python train.py --n_layer=11 --d_model=384 --n_head=6 --n_kv_head=6 --head_dim=64 --d_mlp=1536 --vocab_size=8192 --activation="silu" --norm="rmsnorm" --norm_place="pre" --norm_eps=1e-05 --positions="rope" --rope_base=10000.0 --rope_fraction=1.0 --qk_norm=false --attn_scale=0.125 --bias="none" --tie_embeddings=false --parallel_block=false --init="normal" --init_std_qkv=0.0406 --init_std_o=0.0 --init_std_up=0.0406 --init_std_down=0.0 --optimizer="muon" --lr=0.00827 --beta1=0.9 --weight_decay=0.036 --lr_head=0.0077 --grad_clip=2.0 --warmup_steps=200 --schedule="wsd" --decay_fraction=0.895 --decay_shape="exp" --final_lr_fraction=0.0 --batch_tokens=[131072, 262144, 524288] --seq_len=1024 --doc_mask=true --z_loss=0.0001 --train_tokens=1549000000 --steps=5582 --dataset="wikipedia_en"
MLP neurons of a small language model. Each row is named by its layer, matrix (down: output weights) and neuron, and shows model dimensions 128-319. Each number is 500 + 25 x the weight over its row's rms, rounded and kept within 0 to 999. Numbers have three digits each.
After each neuron's rows, "fires before" lists the tokens most often just after its 100 highest values on Wikipedia text that the model never trained on.

L4.down274:528514490482505510516508487477534518499511479451515482446536493507489497495480516536451490482460496497460509490518496479521494473528504485536518466530480442485529515514474480498526496432488505510492497522481520539498491513476504523473482481576497536490499514486516496487460518495531461507468484524481487454495539529497466494496493474479502519449483456504517497510498489468519516518532500548480442499503457534541517477494461489485496483512477548486528491481494453496485500471492505505476466474471507535451523495459468503525467524514522483485480514478512533515476468504463505501
fires before: "\n"

L4.down532:488538490510508472496512515492491560518487493475503518551505521527466506453524505451531533460499542530537481545491499483492501493503482482561469452526554466524475482494481472501498444468544484508500495514558487520540514497517499512527503502510502505467513452491467532471523476476478509509534519488495485490486505529483506529475475479521487467527533494526519470536453517473548527474497507485488485483506537490465530498515513485503527494571493496440496509516474480556487499489545499540494517462503468508450506480505522476461493490504493460522522494458521543495498536522497524518
fires before: "\n", "-"

L4.down1439:514520484469502468512474504478524511483543541463470463494510490497480519458445507502480523492484500509468559524505515504475568501496485480537505473524559498506513521468490530562563461543502490497510503489520494485467501479485523487526488495509514519493501522482488481474540514523501474522540519497486473494467456494511502471523472479490498472515465544484520508551488484558507489501486550527508547523511449475481468526484524517470491451469490483480466475505464469509498516498448490503516502480475528525494478529478497509491533470500529499540508549514511521535476534503499529456
fires before: "\n", "-", " The", " In"

L4.down966:451482474515511489515466555516520493529555478518515493519488504517526504490519478483475541502535468477494550489530507516503548483500482474537505444498540496501549513456516525520506468505497533479503494496542491523552532475503493508507497503503447480481505521463506504476484475480527518463516513520539492497501516518505520509536503458450490468503492481463472473471528464492482501510525520494499493534523553499497496487466520593485480451531487499479489456529524474528545482465516498493488478504514530516528521479535477515518534522478543501506470498504498500541479512492537494459
fires before: "\n", "-"

L8.down950:481528511503517495535486536521485541514474459492517493448510495536541547535482492470559521476522470519497532524496513507521532502502472466457547495529483503515519483513491499470518498494471465495485530478491559544480496505507532516493507523514517503490535512495519541503490461539509577494516492496520473518464447517542539502502497502512516486491532498562525495447496482468496483511535508469452466485473452474523511505504513526505511543483516492483497509529485492501443474535471497526513520510507501516525468514499510504488557452504457481497502501501488510494481526478515506478
fires before: " by", " with", " to", " in", " the", " up"

L2.down1308:515500467505475492511510506471485493513480508491568497517507496548498507496505500520537484523510520509522529522476486502544537474496548454522477525526463504529469455503483498483548465498518549529533492527520499526510491488439478500495485504540476431474495548541472494535469492555520497542490521530533506512526490543521543478536511464463499525495510520507493440481551493478497492493556512477459486481454512474477451433446498493473472542552525518491493499484526487535509487445514457469482492516538479481533515460485463487514503470477470508508469497498526499508501504505484473483
fires before: "\n", " the", " |"

L4.down1061:494504488490522510433486514504485488494547533459462481487518453505522455487493481531483507531522519461487496488552535506489535490509496440522470531511488438510527500489492494539462492525484480501483540513464514539499490497505505473481448498503532498524494465542495495463477468497496505499466497528507504483474544460493484477538492532511474489490511453502506504452509505497473516461520505531551535502525496527524534513502497486446499533509470493526495518475522468560494478507471502450523494481508487507539503483491497535493468513512540535516479551488451508491497499490502549526
fires before: "\n", "-"

L8.down1383:477495465527512495501498493511497468483496501537485522467493506457486488481558507499518549525541460462499519504516529504494513512531510504466527493548479521529475482513504489548549475508490483474509482479522504539541488496449493519538548463517512436512510434449500526519469468516533466533510500498514498491529502494515507506485471508489541511475479559488470528473534486504478484482540462477475458469519467474531508506485453566524453491485478510502479531505506497473476508560532501480505466541521509481495513495533472480481556485463507509556464461462470505519543497535550491503
fires before: " in", " on", " with", " as"

L4.down115:551495474490513515517492513537535491513526507522491541510486529476500520548521487484511515475515537489545459508510499543542520517472500531474528489505463542498512489548517524479465459486486510511484463495493505526482482480500535547492524535501507495473532441484502518487499496466497543469472523543498506492495533489512497525486497499467496507470502483516497490486501559495529501517466461519524481522470514490520481496489496458523529541477498529539509489518510546463514485487488547460487537500494491531418487512507488505475484555502485540505501492506537495515577505480527481495
fires before: " |", " 0", " ", "_{", " 3", " 7"

L2.down850:466466463474484514502471483505514524466470528483498518528538506515476505480486492499523441480432448523524511543481439515497518528505483491532503498482532490515533500479484519532541500502488506468507508507451481487517522507483501477516474488495500479500494523461477491507484474487517508474558450558518516535457490558455476516494445498526472466497533477516455472537489506512488510439495489487467489452443495501497468508479461504496501508503512520488501497477495502516498555450496501524500505488468504510513503476472469474523495513500518510524544450499503491461494477503497486461
fires before: "\n", "-"

L2.down388:528494439530489501506451510468480518501468502515542511488501513518494514495478462474492516480484499494475462551521438541522510493466495440535512488514541491514467507467504472529553490500503473536545495506463511489500478507509493498460462517502545535462457467473498462513466502459499498504502478497482514520486529500487480473539478445525535511490475470500469473502473520479534560456468558491466502521455475542481514492489482535507536501512518527495488497491519524512534508476512492469517493507517471500465483490470501513439485517508519508472474520543460491458520499506554523489
fires before: "\n", "-", "1"

L2.down841:495448513530499494462466529473523522490543480495533505501520514465504523520514475536510521469505531512479504494530493559496468486470521520522457486517532497515545478515493459521495465486476493486523498524474484493463455517469538508491491557487509500501581509436489482503455499459488549536499490485538455494499499482493535524525459466480499491480473557493518504481506453505557501528510450466548504473485507492420529496465504487497503519534499498510513540459478487470530506552474464495434474494495450495531545509487520530480542508491469472492515498499498494490492489545513515485
fires before: "\n"

L7.down713:518481506473501535481517483493519544467493474457476487511502516507519529470527512508474490494496519497519488488531475531511504528505536477523482507527540470511484516447535466527582510456474480464453511461496499514484544506520486512499471516556506459445503545488515466485521505489506505467487459472467557507474494489489525505498443441475495512523485511492502464516504535485520489489509500536524467489463481484488497487504480491428489489494484524477504511518496449439484504499490528479509521536480507519485519490488491512517500516498519475485460502532490443509482496512494501497
fires before: "\n", " The", " In", " On", " He"

L4.down448:482499500493489484477503503471517485507500495518512550513509508476508483493498467530516501511466483514462488503554520550507519482527508500532504481516595485492493498475552508488516508495495526498509509523533475470502444458511521487536501543516545492492475469521506510520508511512547503539458484504489539479463499511502516512475518524526516503480481480437475484494509467515488447494484480511490490480487503485481477501490505493508455491508516457499525503502538519481540517498546516515544508507506482513502518497512510527479516472497547483484474523506470500482531538458515501494
fires before: "\n"

L4.down251:544470445488454528534469520509537496519473541489493501524493498521476513521487494499488462458484498529501537494507558532523527449469504503528477505511519516498521483478508496518545480456480523518506462502490455514509507466521474490525486458523527495527476484514509474444499498451530480471546518519516508490484494531469464523513522515500530471504507485547467474515483492501517501492511499439509508467498541492477516491459495523527507473479513516481495524494478474464516540472482497517531511502532510491513479470531491496489500505488493448531484526544488490517528560514536532523
fires before: "\n", "-"

L4.down638:516517456491485535534472497480507539477552509480514496493543478477497519470502543507496472481464476485488548491495501520508520513484510464500507527486526492546484510514509527495568500438468544504498495477496558529516474493521465493490483501562542460492535531449540466466502483514525490503513496485491499501494470516488522481485494485511547518507502472499499487474453475471522478518517479517538521510461487529540505480481503498483525504475452489500474465493470501459522481509472563518506540502532509516512480496512476501473493502470493487487506527500475512510515492497506506490
fires before: "\n", "-"

L7.down86:466535514481495535497492522495508494487528516546464526521512529481479474527449518515515530546500511517494535508523581538520533521524528499524495486517478456566509453506511527487504446488496477503489461475506492518457533511484464508487517467480486506485467457530534468471543487482488484542506493503531508520470474535471461461524520523474514501487464493487481482518448518489479495555503515471527495514486508473457516471486518522531497502468482474493470505471518519485522537505498569497520516503530464491498454530462496518494564523499516501491547486536479518491524529506500522501
fires before: "\n", "=="

L7.down925:518534496493506527497506528473568477507496522472475534526479483502506518505521502543518520528502511528497478497543532499482518531493550542510496493528508491504503493476486480480490470505530511557439481518532528484498516519497533495525487490485473466498494506517466492497490502526496502508506472489491543491508491491460522558490538524471528496505516515490519498507489500473519512497536521539522501492524540470470437462492498502519542524507452507511473505489496471485495504504540517450505484463486523481505496495451460504490519478518579531494565553500471481561486565512526520484
fires before: " |", " of"

L2.down106:492520462483458508533493482483507502539478489488529491497520498508533478475459505486487504510481499467526480503515539473512507516481510510515501435487499477524479506467499455497489482484554510492512515534478490518491492497494503452494536512549480513486550503493534496518480495461498479534493491485473505472475492513530514454579519505493526538497462470490526498492483475501493492478527511494465467498453513480514509458469512534501510460552479487496517464507524505524483530480568481530512469479526523489548508466513534494523473501494500482511503527514536538500458502527507508503
fires before: "\n", " "

L4.down431:502489460538504524489492481454500491476517507521535521499519504512469506501472513506481487469446483509481516488473485515508553498496478473512509531496531468531519497482517482502594487469480493479468508512551518513533494524577488444496481496472552512488534542481496479450499499492491502472490506515474507501425536472482470475510498516482538497518515462503496435523515500509536511508486529504495505485525495501482485490459491466494517485499479445498501457486497502476475482500453509477533494495532506482484506535476499493501499523481500513508499514491468527499512501514519475483
fires before: "\n", "-"

L7.down1267:511515502521447523547484512488509467502508472488527570500486491510511512487502484536506487479533517547519482474517474544522480529589500483525473488466474489479481493508485496514473471525533501505504507488499505479499526487452485463514465487454509532527526522481493501474510493496457456537512478454478500525521486490483492536488430496482511520482537499499454490515484464504564541442520504517470498507546510505506489481536486517450518523527494520483469491493492533471521493489499435514481544504540488467475480516494526523479486491517461516472506527528524500519512501470490522503
fires before: " |", "ell", "inus", " of"

L4.down415:520513449521533495500452494499538470500510500499513524495518498499489475516536501464483501546520517500498531519496472525508511530542514512538489497548508475507524507533538498512523465538480531448482475531457558516496550521531515502493478510535483493502519508458473492493515488468472544477547438500482501512486492496529528514517517458506508516523520492488499541502517516516520511510455522484490539504498564513530496493490475508511517468494526496491524500528513467513492497513496510473528512487477447509495517502463518528431522450509486508473535460503484507511487480506542521489
fires before: "\n", "-"

L2.down854:530468464506486496496521523505517495513489527481530500497515521484505483479476482442508528526496488549481470486510535496501520504508525489507462501484516514501524501464508490514523478465477479514526526525480463568499517493495538500500492468507493507515461535524500501539491510530545477530541547515491505563522489552512512522508499492484496455513510454526488504478483501503473496489534479474534468499476487494527519471490482514497495464482500517521491494513527520505457557449450526460522491466499511506497568475498522540506494478484519510497518512516457514474495565495487460509
fires before: " -", "\n", ",", " Ro"

L4.down181:491496453532476515579485502511507478494490481547522505476522500501489474457465523520512503514509520501481488502516513458511470479489515535536487496490492478544484524479505484522493558494503488497454533522491518433499489503471470513526472486521531473496463457504545481482464495489490465459502460498487487486442499463493480484550516484498490538438490455488490510526472482484475560515482463475470513515486471533478508501490515517533542525510505541479497509505427516508498525495494499515527495496478479484505487500494511485469463495520487478499489514519496485489536554493526484482
fires before: "\n", "-"

L4.down443:517507445488502507491456534536469525469497482518525511480462525496500512441439496492521492486464498473526513489521501517533493482489502466498522485540495524516500516498479503503539542447474517527506467519525489483475524477512486494486456523520520494510410482488442499471506477505511475441540479500458483474482476463475493556514488462487522529489508482477439464512512525502510480511483479500549517448490494466501497474518469521469521506504526507490503503486455516469523520475516536504519546509496516484492478499488506497512538522509543474494511507508517504530499515508485542517
fires before: "\n", "-"

L4.down1292:505487481475487523522481488461521485490521525481518472495508515557510543492512493501507499495486470542478520477549489529544569476483495486511509509495555516532503505500480484506637508458477515513476511516518482515533500495544512528523452490482515517498511550489495488492528485522521486527503499515514464505477518532455491466526494486510502505515514480496498501557439528483495493476497500498491495489460551515486465467487505477478475479449492480511517496486501432470488481475496500523531511500498510487494497505508488509460505491476501478505472523492512530511503559483508543487
fires before: "\n", "-", " The"

L4.down408:521491456479479522501523462476492460488484488500514483482523541516496481452534484507466495455508460496482524481504483530534497490498554519502521471543508515579485519515521483474515492514489554501457495530462491527480493487556476525508563494533457503478502522469475459484511507479483474483488449505525531467450517523441482497534552500479475502505471518467493476488505525507500526463483479505451491496477517503510544531505488496503517476510476540495510507482455470503499499499449461507503465470464433464520510506503489537481489519499472461504529530427487501542489478473475530511
fires before: "\n", " The", " In"

L7.down1029:519486483503497491519524519515508494521466527474518499473525564524560538491518500483480522494497494492455485508524492491520529525490509497518516468474519496530514497497500474500713509437500487529488504476508527507491509464486502491499507553509489477451509461495505498482482503493487500513497533504503517481516477507497483498483502467497444492525514503487515487506480518514452491491498471524446488494481493514487524502467515503512506473483488559485543505482488458471495520493480493516524506493538492511492494489528495488485499495505492456551503508508504428509486517497486517483
fires before: "\n", " The", " They", " He", " In"

L7.down919:482495482497523536527460444471493538483536523517487437515540522478516466529466468479498524515521483490530508469508520501475483529530479453489540468536522547503490507514535502516533511501531471487526511472475555482482546517563512497473496506501514528480520515482479438499509498534477491503463496496532480507530552496486520523459495479518544501473532494547481487493497487461505510522502480487522516483484484480456520536494469498511496520487543457522478511501548497483527537484479492522551466500509541515516505509510506536500522507502548515485489493479491524522528508535493496529
fires before: "\n", ",", "eter"

L4.down598:510499507441474536493521466438504481463473518499505466481491494499493516455476466480527510480500517552473532464494481478497543516531514486492504444489555529521544482537462481533603538492486512533538506492519482499489453499498478499438511493521545497509508509478504491493475463467526475538477481503516495529469490521478475461461471490507551498527537455505534454516504517453502496485457466547439507434465488509531478510485499498484513496525518470454548499514492466473476502500441510506496539505519514448479518505504511504464471492471496478513498483508545484473471535513500498480
fires before: "\n", "-", " The"

L2.down1095:551505459510481532486516496471488490498487520484539490537551518557523479505535549508495489547483484492502506538494471502474482475461504497540501464517494489519478493504496487521519475485426491491448485486486513512500502546496475513459477515484492495506532492489510510517489519458502512470479489532471494485511521457490478521519514457489514504497492465509500504483499500460513468537512525490527481485490478509517479502494544485502498471512505513519449516508469486546505494455461499480564498524469482508524471466454488502474458505483526488496457500513501519537524521521498528463
fires before: "|", "\n", "-"

L4.down727:500496431500467546503509463490511451477506537535555483476504526563513497496504504513525468442507489508502535532531492549509538538488505441535521467510486461484484518501494487511477520480511477510573517518505484509473511492474469508526510489494506460490535515482568467525532485456506507497488508527506490472403534511461508494504479472481502488503528488481501495479507504523470493489553510526479513429472532520489510471509563498543469508483502472475482490492511484492476488449500494540478514455512467456511505474462491522518521494477497493454513531497502521503492478496473524498
fires before: "\n", " The", " In", "-"

L8.down60:506489457453510463504477486509507475505466468483480472471514483480459443512497519443491515497487527483547498484508489511472502494517512534534513516479468443466482501556519501482421493476503542531508535530505491456467523510517488478508501502467495477501505436479500527498465525500515500501468459546490490543454492474519449453490487500508525488490494499512521483493540501551531468567518488509515503507469497507524444488466508497513501491520569522554542541535513501496475496472520502518487578502515506510466459494529479469551468479483485504535486503506520463519506490503487497529
fires before: " |"

L4.down8:467553489501486502483505514415487514473518499505490498473521499528490502473493477537517519502473518524517513533471495495546509492440497506502521550517530537527509523539510473497526504466495500502484555557497487504529465524535475465476468524458505528526494547490492514490473500469539489539511465488498506520467489498478488478505488504535497500495480484466555512484495516450466516458499472527530534505480512496451521496524471498482495531487442479464528526494520521523487479436474518525531474493496505494511493539467534506485514498512461495514479504490493494490513554499482546503
fires before: "\n", " The"

L4.down218:482537545454488516492489529449511509498529502493464494498485455534480469482485491499502518487475483496464505507450508519517508483417477514506501494530542503523530494485496511532555461459494567500510528500502510555490504488499510490492459493521552493526484543463507517488520492495516485515486525517447503549495504511512466491511524481531511514526515517527480473505459507533498529479454509475505477518498519527503472485482508494472516469492490471493493456453515494515497487466500488465529506495503517481479516483479526554495547546473541485486473533482485498548524553498504518478
fires before: "\n", "-"

L4.down353:498532437468509502465488566496525523512479517481460540475486498492522516498486517456476517503461492462522445487490496491535495496497469468519539442456512482497537464499508518490484530493498496523469485495453463497487524515501503537496457520516521495506508499462517481533565494516489527489534508487473495475498484477499514544502533515493567503520453500510511492484507526525496521527535542490529527537467490537488504527486520491462497522530497490496469536503489517474467521509481507494504509540519445530471489485514439474481465520518506498510502511519498508465488496486475489509
fires before: "|", "\n", "-", " |", " the"

L4.down1180:469482503467488474552524470528494516494499497463496472489472533534515528517537505449447537496484494493475490513540465493512520521466491537493504515503542512492502480512513482516521487484482481482523505523493503507445489460512497495496468517480510472487474514468460488505513516508510537523473487527477507497433514537498503508515505489492471508498496498484503448486503554492488498523496496508478496502485504494509521500460539488469485516542458479474483467494507514485491474496492518484490473454507506504506494506466475559503502499517482482535483525517480514496517506475541502528
fires before: "\n", " The", "-"

L4.down76:502500539470477471467513461459495490527521483491487498503494507504471509509502524471494492513478491521522485523520515532478493507490523481521524518488496492521517486519514477515539461472503480468501464512538481567515448463535521500548509548511497487460489528494463539554489486508523488511494510518527459494436527530458441515510497482499533488476527472517504500524504541522510505481544513483502494513485517515455474490492474469505464478540506485466489518486560476518483480506538494511504526487504483496503489518524498461508497464473515458495463537507451524523427549472493526537
fires before: "\n", " The"

L4.down1272:516489509508481473476491513501508485541502488499518503494511468521511481529508516499508489541480536491470483499489532451532500493468536472488542528488534511508478534551526517490494481499485497482473498535501506489454530524511523510501468496489497498539508526469488511536517454471522478520476496492456504517495511524507457505514503498492521547521498510508515514538465491529486479489493498462547496518498495509475514523496476475480486512461466470536510495503492519578489441524473510487520485453508533535495479533502469504472462496489514469503473513521514509520521510491525514519
fires before: "\n", "-"

L4.down1058:502493485521538490487438490487484505499557495488494483512512482514523503528486499488510483516470487538477477471450495511551547484464492492491501496505530473529523498490519495528583503524492524454500496462490500517441520525524469481516449481497520516475507580494516473531459483449485519476520485527450526529533490502501504478513504488521525493520491520514493492502472473522513516519505463486526501472511450503491482463435468451466512502502487445474475430484529455507486484486478523489492465498534478505516513509506486515510531499499489482525490514474480495496531550507544514465
fires before: "\n"

L4.down671:500472496531524507478467551517521515470508489528505493512488480490495506473483482446463511513441506493471480482496486516519520496508504507517554498517528501497521485508503513532487537472487479487503515446541522489494495492510509469503485462501472504522449539484514495493496459494525521451490481529498511527463488494498511469542517499491522462513507483516515515503465525474466523483497506524498527483526490491521496511507468511523486460500512478530516470510488481523486484551482532482497511513480508465504515496451535544496485523504542468500453488471519540487547560516486557498
fires before: "\n", " The", " In", " He"

L4.down803:493494468499478454484496497465535517501488509485495493484541508511448476480552477503512512468488527480521536509516513522523465504509525468501511449504489445485495535526494464491500514523541465522508559494494468503478482474522483478501457482489461470493486462483486492468521493451538484521515501523477466472492534507510502490464490473467485470493537480473467517468489529465499486470537507523522462509511520507515502511543496496507504464482513477454543512453523508511505498504489443545486493480499497483498445462482482474469524495483466510490497518486509491560506513526496505453
fires before: "\n", "-"

L4.down922:498475540507504500501517483503486524474451477510486488500515509488503511490486539466498482563507467504482479548481495491536467546504430446511526476514493541528537465497525507464488527512512511524519512525505451468512493472493505472528542541521514513518455500483512532515532500505488514472492497477516515497469488498518493486539522506494500520546483510475537542530534473473470501487509559478508487494466504469521470535540494462463484498543494500489526501459479542515512528497516517490520528497499463492472533481498527498484470502487520510509543498509499524508470486480473464521
fires before: " |", ":00", "|", "1", "ed"

L4.down643:496505456501498480497482554489517536446506484472459547489489526508518476521549464508488468501510486460481492515468494491479515511473495501506545537539475553510512443502513521490448514512516486528471474514465494497484480496507498512512465512480498509525481513461496502517573475505500528469472498468462541483498528459508535530464552509565498476487450512491532487482477506493497484488481500491504464506502515538467468510524486492505504521482503499486507532472493544472519522481481514475521475488497510493533515497529491515514540566509481514540516467478492496485486550491528433527
fires before: "|", " |", "\n"

L4.down26:481506499494495508494484448461473462523503467478510465484498533481513505486525423518486526524507491509539566503510484521533556466507463475516459485513499503514536552518522492513473493503508496472491507509452497539520498465535482507474488451462494448524527556501504510481494502476547469525480527502465477516451551541498511484468481492492497452474509495490507436488477498474509504450524479487500512486493473495522519469517483541499494485492504477455500512499439502520520482501430510482495503506529500500496521545474472509507500497502450437506508476452532509531512499524520501512
fires before: "\n", "-"

L7.down765:469485479541489525497498506456488547508514519495520510486490467480472484519488505516517545483498508499486542495515506517460497487513535478545490514500511504486545514514538486477583492564503492474511478484481485493504505537507503558532525544517507515497526504495494485545545471488534484518489506487500517515466533474502495492500505466465506494490538551515471536537524436500503465497509537504511538512476438490459530517504472499453492540516508525537520504515524458462479493470509527512457518523578494478530499553481520572493492445500458534520511511448471442547514520471488520505
fires before: "\n", " (L", " the"

L8.down404:499503474497512476503495490520513515513479538508501478509497497464535508510499500509473514484508508538511481469489530500537524500498516499493536483496597504460488466442500514522464453509544474498505498470443520501501488478490531501508460523509504482508480473494460501481535489525457510531505502475494514468589499489543517564499473513499471487483502471518512510511512468497507518483510503477483476491510534480508505487537496460528504476481472501464476539487538499503520462515499524473524445499474497509479458577522500465507501483515498482503503488492510454511538529545449484486
fires before: ";", "\n", ");"

L4.down1452:522464508497516475487466493521520506466538458469488484477461488506516478502517479539507434511493510457473548504482480513481508514494502495512500467494504492483480469478491516494521486468482494525518491501442469501512494489519503471499494529496488509461486503479549515507481477529495569508495486478489468504455509509522546482459523520484503470491451493478531470511439496515471481498509499497542513454504534533485475461459483493527459475474490525470492505504485469489549517489488495515504502541517510524526542518540518498506557511514495488491472450488472497477484527499532505516
fires before: "\n", "-"

L4.down739:495509474482477485513478531524537499524457450487477495487493510499464519476526516523466511514493466511463537485482463469483485473513474518457515517472503504506502485509485538504505501489491476495470520523472453511534519488507475522519464514472525497484502528491482507514483481511507494525506468500536501485481519492566513546511505470491500520535494499481484458465475483471517464493465461516484539522492490495490509464488496481474565509522483528537503460497463533487480507487485556428475556508479528515459500505489496477494484500532497515539480456526533466464502499476501509482
fires before: " |", "|", "O"

L4.down16:490494473481531505500480455479479485502519520539535513464500509513527523505494492489459488515444515497479519533538514533547526532521510511498494511474497442477502525530516487495567495471500474482536473531509498494541462509467466490507454516537497441488456482514445457531494452479476463500524553497496521512464528519452509501520521505473517525456478501505507472531492512478507490482509526510504483483494559507496500479485535521518495476521498494501473517523499482498516508504484489529482484460449471490488466521483463512504488475496516487493541524451512507527472550527535455473
fires before: "\n", "-"

L8.down522:467525503516499514500466486492536477497451490496515502517481538472454511471467531547489522484502500475489452495509492454472491478490483529482530508514518463465513470529472488468500527462520513533522511497444560483462516493515472511476506513470498502494539510505510521531512541477506512491476506513523507505493488516484515506493524501505433498520520557542515453462476485487476458557470491485494493507468500532502480449472483496463508484459568515497492487526521479521457543489483477469478532498489517516453555470484527536560496528444497488509514503481528523492473475512524533558
fires before: " |", "\n", ";"

L2.down608:503522474508504521489481505464530526455488520484511487500514497512465526504489523507500461499456489516502510502490489522560556522501492499560476536493536499533547480472540485530546481458449513495458540462510489532511503505533492478496459465464535477502499524500492474477484476512488479471524510538509482486511488552462447495501504529515528480512525483496487472507470504500462465491506500503496497499515511464509465479484498450492517462505494482514544494486488471490501524498481503503507526502515499490489498514533518480493501488482525480490511533499498504503513503543544511423
fires before: "\n", "-"

L7.down317:502499502479518512499482505510517541476504525499471519551504489479483487463481505539502477515470492456539498471511470497520514518452484532536514532517499519489508514500479489480526496459478500561456499513505543467502505498539521463545496493493548474499543484487513507530507511473567538510508480482510524517478525476478513505474458486503488466497500532515472529495511448477535489475495445477478492517500475493532490482496465519517494484551520486510448473538493445492517500505499483520486455538531461496467510503458569515487543482549474524502494493526516489477511448537548505479
fires before: " |", ";", " "

L4.down453:507493524502477527486497522481524460513531461481481513507485489513487453502530523488494511549466481479518511496469538493510490509530514519485514481486507525524486476493539471460483522485496480520526521480484499532504552505520527480511520517505509492489542518479477523517506512510475485537443481499470486525501509506494516508505516545506519455527510552466532527481488471535476477497517488463515479508534503560471527457500512463480512525537502526487499504521481511508511406502437502513511531500538480520483467486495494539524513526463508491500482525513507488505474519482516513547
fires before: "\n", "l"

L2.down355:431522490518488490501485512513491487485471521487483520496500506545489490549500524476505486499451458512513493507509495477486528473531526490494489496470445519515510524485462509458560488494482473492541538507467523534474478483509510507493463469490523479493538498519519487507513481476516488490556538527497524512463478491495495497531498501509523502517508530542516433522497503509530483487521481475506529479494490492552450437492512487521519496524505523500479522532530525519508516449468486529512502477521495482480482527478495481512472509427517463541509473502487548483482532507452489480
fires before: "\n", "m"

L7.down82:529455492509480490483507446458504486502501475514470505501491473523508474521492522515522526490492523462487487494502443492516484500526515474495494487495486552512513489470499502495469507488452496518514510488532489490529481502495498505478505455486483509509530517519555467495490509473468497521478474507458490514472486470505414533497485435474493448517508508514496483507429518522515501521482514510519525431505496469482471491529539512524475531492507493491526483484534483449463534483465524464486493461500557484509476517515494521502460498473508508530508500501514485476475494502508472508
fires before: " |"

L4.down1410:512490473489528495470502475449489536512502498498527488474546466486506477455474518530518469485469501501480488521481494497507491489522560458494523501495486469537515490487478449515478501470510511493512480467497491512499492499545507492535504522509538481499503531525478485540511443495525477548471537504499500513514483500486469460507497462513531483512510504570468485518443458499488538485504488535529524485496504501505511505499519480475473501492470484493497505498535496515497456481521485480520488473547480539483488520461532552485511486539526472501467498510499501493520534537508511485
fires before: "\n", "-"

L4.down804:530480502535493480490502531503517548481465453481521474502535493506520537505487490450506540506521488504507511512490504437530512539494433469494541503462492526494510480467476538434541494494475501489489529521480476508501509519523456489516493456571530557525548522456518489484504485479541499499495506454496505496541504484535550535541476519492517476514434489503565482499533505521510485536478507498485466430492523511485451565524509481488512532528486496533502511487498521486524530526506485477468493535491489495507489513476443519479474490525501472532499520529472515472518514499493474521
fires before: " |", "|", "\n"

L4.down1140:524507452500506538478462521483522499471516496464466503486498487531509451539512504483509481449487482523525514512440496466521478474541483502462512490490462539497503427543499512496471510508496499498497514502467474454503515488517475507464455543489473505489471498492500517486504503551535494509524511535485492491507477491528467499478484529473495516497479506500546551484505508532484526501475526503536485457456513525537502451507475480541492504481522516462476476513510480454498527498507497481514505516495463479500533529515520470504524536484498515514488509519498501499483530511431482526
fires before: "|", " |", "\n"